{
  "hidden_size": 448,
  "qk_norm": true,
  "tie_word_embeddings": true,
  "parallel_block": false,
  "lr_mult_o": 1.44,
  "z_loss": 0.0001,
  "dataset": "wikipedia_en"
}
MLP neurons of a small language model. Each row is named by its layer, matrix (up: input weights) and neuron, and shows model dimensions 160-223. Each number is 200 + 30 x the weight over its row's rms, rounded and kept within 0 to 999.
After each neuron's rows, "fires after" lists the tokens most often just before its 100 highest values on Wikipedia text that the model never trained on; "fires in" lists the words (lower case) most often at its 100 highest values on Wikipedia text that the model never trained on.

L8.up1194,193,225,202,218,150,168,190,178,200,194,156,277,219,178,188,151,222,221,185,146,192,191,188,235,235,237,220,150,200,174,199,221,188,174,160,185,192,221,220,169,257,172,198,210,209,217,172,240,181,257,233,175,199,221,160,250,240,219,201,227,201,204,217,151
fires after: " in", " In", "In"
fires in: "the", "and", "that"

L8.up3,238,222,214,226,209,230,209,183,196,165,170,215,264,146,238,144,190,195,179,220,192,185,240,228,230,184,178,122,208,219,160,197,201,203,206,171,107,233,229,163,233,271,233,207,195,191,228,233,236,210,143,193,192,192,174,243,205,211,200,168,165,184,157,183
fires after: ",", "),"
fires in: "and"

L10.up578,219,151,190,255,213,182,234,109,143,202,189,140,187,184,189,177,110,190,198,136,199,209,265,192,237,155,254,207,227,219,186,197,233,181,217,221,195,236,183,191,262,203,223,171,218,195,169,203,169,174,191,198,212,177,164,215,195,214,194,251,205,206,176,163
fires after: ",", " that", " and", ".", " B"
fires in: "the", "some", "both", "several", "by"

L11.up595,179,193,174,201,167,174,262,191,185,205,184,209,212,214,163,150,143,172,182,203,204,233,233,218,206,147,257,152,196,205,189,221,180,198,168,219,162,271,260,191,201,217,216,164,261,196,221,218,190,170,196,222,215,207,178,226,181,193,220,214,185,215,213,146
fires after: ",", ".", "s", " B"
fires in: "that", "which", "he", "they", "when", "both"

L11.up238,227,211,163,210,193,181,246,198,152,226,243,197,186,209,186,182,154,178,155,202,199,193,228,191,170,134,209,202,208,225,196,244,209,176,135,161,190,197,253,209,232,234,142,197,183,156,187,194,217,173,186,239,211,194,220,198,236,180,212,179,233,227,185,207
fires after: " as", "'", " is", " the", " was"
fires in: "an", "s", "the", "first"

L8.up497,211,269,223,198,153,209,176,194,195,256,186,191,227,170,188,198,231,224,229,193,268,150,235,213,182,203,187,167,227,183,141,224,231,193,182,250,167,227,219,118,194,228,195,193,174,214,173,177,212,224,225,261,144,199,205,170,220,160,182,223,181,261,265,164
fires after: ",", " well", " such", "s"
fires in: "as", "and"

L8.up65,265,226,190,184,137,185,241,190,182,190,190,228,199,163,179,142,232,201,167,200,200,219,167,278,206,231,229,184,243,197,215,174,248,169,168,164,123,264,235,186,249,182,199,155,197,180,206,186,216,209,193,208,230,197,182,157,163,195,197,210,190,204,208,209
fires after: ".", " At", "\n\n", " The", ",", "\n"
fires in: "in", "the", "atomic"

L8.up923,182,237,218,219,180,206,260,170,215,306,204,243,168,167,220,201,233,191,223,235,164,247,192,188,190,149,184,189,184,207,197,231,157,187,209,214,185,197,173,183,213,240,193,208,251,221,225,194,178,227,188,215,177,179,209,249,165,206,228,192,223,169,175,230
fires after: ",", " l", " Academy"
fires in: "which", "of", "that", "who", "lantern"

L11.up310,216,183,195,216,209,216,218,156,175,193,232,240,188,240,147,175,189,149,200,233,198,245,215,221,209,156,224,216,196,221,224,216,211,184,188,177,199,226,192,222,246,216,220,149,200,170,232,216,265,190,190,181,228,162,225,203,246,197,203,238,227,150,216,220
fires after: ".", "\n\n", "S", "\n"
fires in: "in", "at", "since", "a", "although"

L10.up1098,260,192,173,173,175,201,246,119,169,214,195,209,154,189,174,233,201,199,230,201,165,227,217,240,228,215,240,196,226,203,271,218,225,187,259,223,135,229,242,213,195,208,198,199,217,198,179,207,151,190,184,242,165,131,199,180,195,212,243,189,188,193,266,193
fires after: ".", ",", " Ann", " when"
fires in: "he"

L8.up1467,173,215,183,178,201,154,267,138,237,192,203,220,180,181,213,172,239,205,217,168,163,217,206,202,189,185,175,202,241,252,239,239,229,172,194,198,174,194,242,208,234,212,209,177,166,163,161,185,187,202,221,177,153,204,185,264,203,183,159,196,195,212,233,176
fires after: " is", " was", " became", " bec", " as"
fires in: "the", "not", "as", "becomes"

L8.up705,183,207,242,198,201,236,195,139,189,246,152,251,220,161,235,213,220,181,235,204,163,194,198,181,213,165,184,150,244,192,202,216,209,201,243,185,219,252,231,159,235,222,209,177,204,184,209,228,217,212,236,268,190,172,181,253,183,196,141,235,182,178,168,177
fires after: " is", " was", " not", " also", "kn", " are"
fires in: "the", "a", "unknown"

L11.up83,240,187,148,210,192,224,200,138,190,186,219,220,200,191,169,149,215,206,239,162,183,208,196,215,213,159,227,193,238,169,220,196,136,174,203,213,131,255,185,223,225,228,192,185,260,166,153,173,196,218,196,183,215,187,159,224,208,172,232,150,240,227,187,185
fires after: ",", ".", " as", " R"
fires in: "he", "it", "which", "they", "who"

L8.up102,188,223,219,233,176,205,216,225,228,206,216,206,135,192,156,171,195,170,181,192,154,194,222,246,220,103,229,213,215,216,177,244,229,210,195,196,225,200,233,190,191,155,160,171,183,195,229,183,265,176,230,204,265,237,218,210,216,224,271,211,223,181,207,153
fires after: ".", ",", " The", "I"
fires in: "it", "with", "game", "has", "is"

L8.up749,229,190,225,217,233,198,233,200,157,213,137,173,179,223,173,113,157,210,222,223,161,235,250,275,198,208,195,191,249,185,251,197,199,146,163,226,147,243,173,146,251,201,170,156,157,215,199,153,138,221,166,138,234,236,189,178,198,198,170,236,229,193,144,192
fires after: "'", " the"
fires in: "s", "german", "russian", "police", "french"

L8.up766,191,201,138,189,173,179,196,152,203,229,206,220,205,226,189,183,181,165,237,210,206,175,246,209,200,180,159,162,208,225,245,215,189,221,189,161,220,213,189,201,204,231,222,122,196,157,252,185,192,191,203,203,202,164,155,204,174,220,200,225,191,196,180,219
fires after: "ie", " is", " was", " as", " an", " to"
fires in: "an", "lieutenant"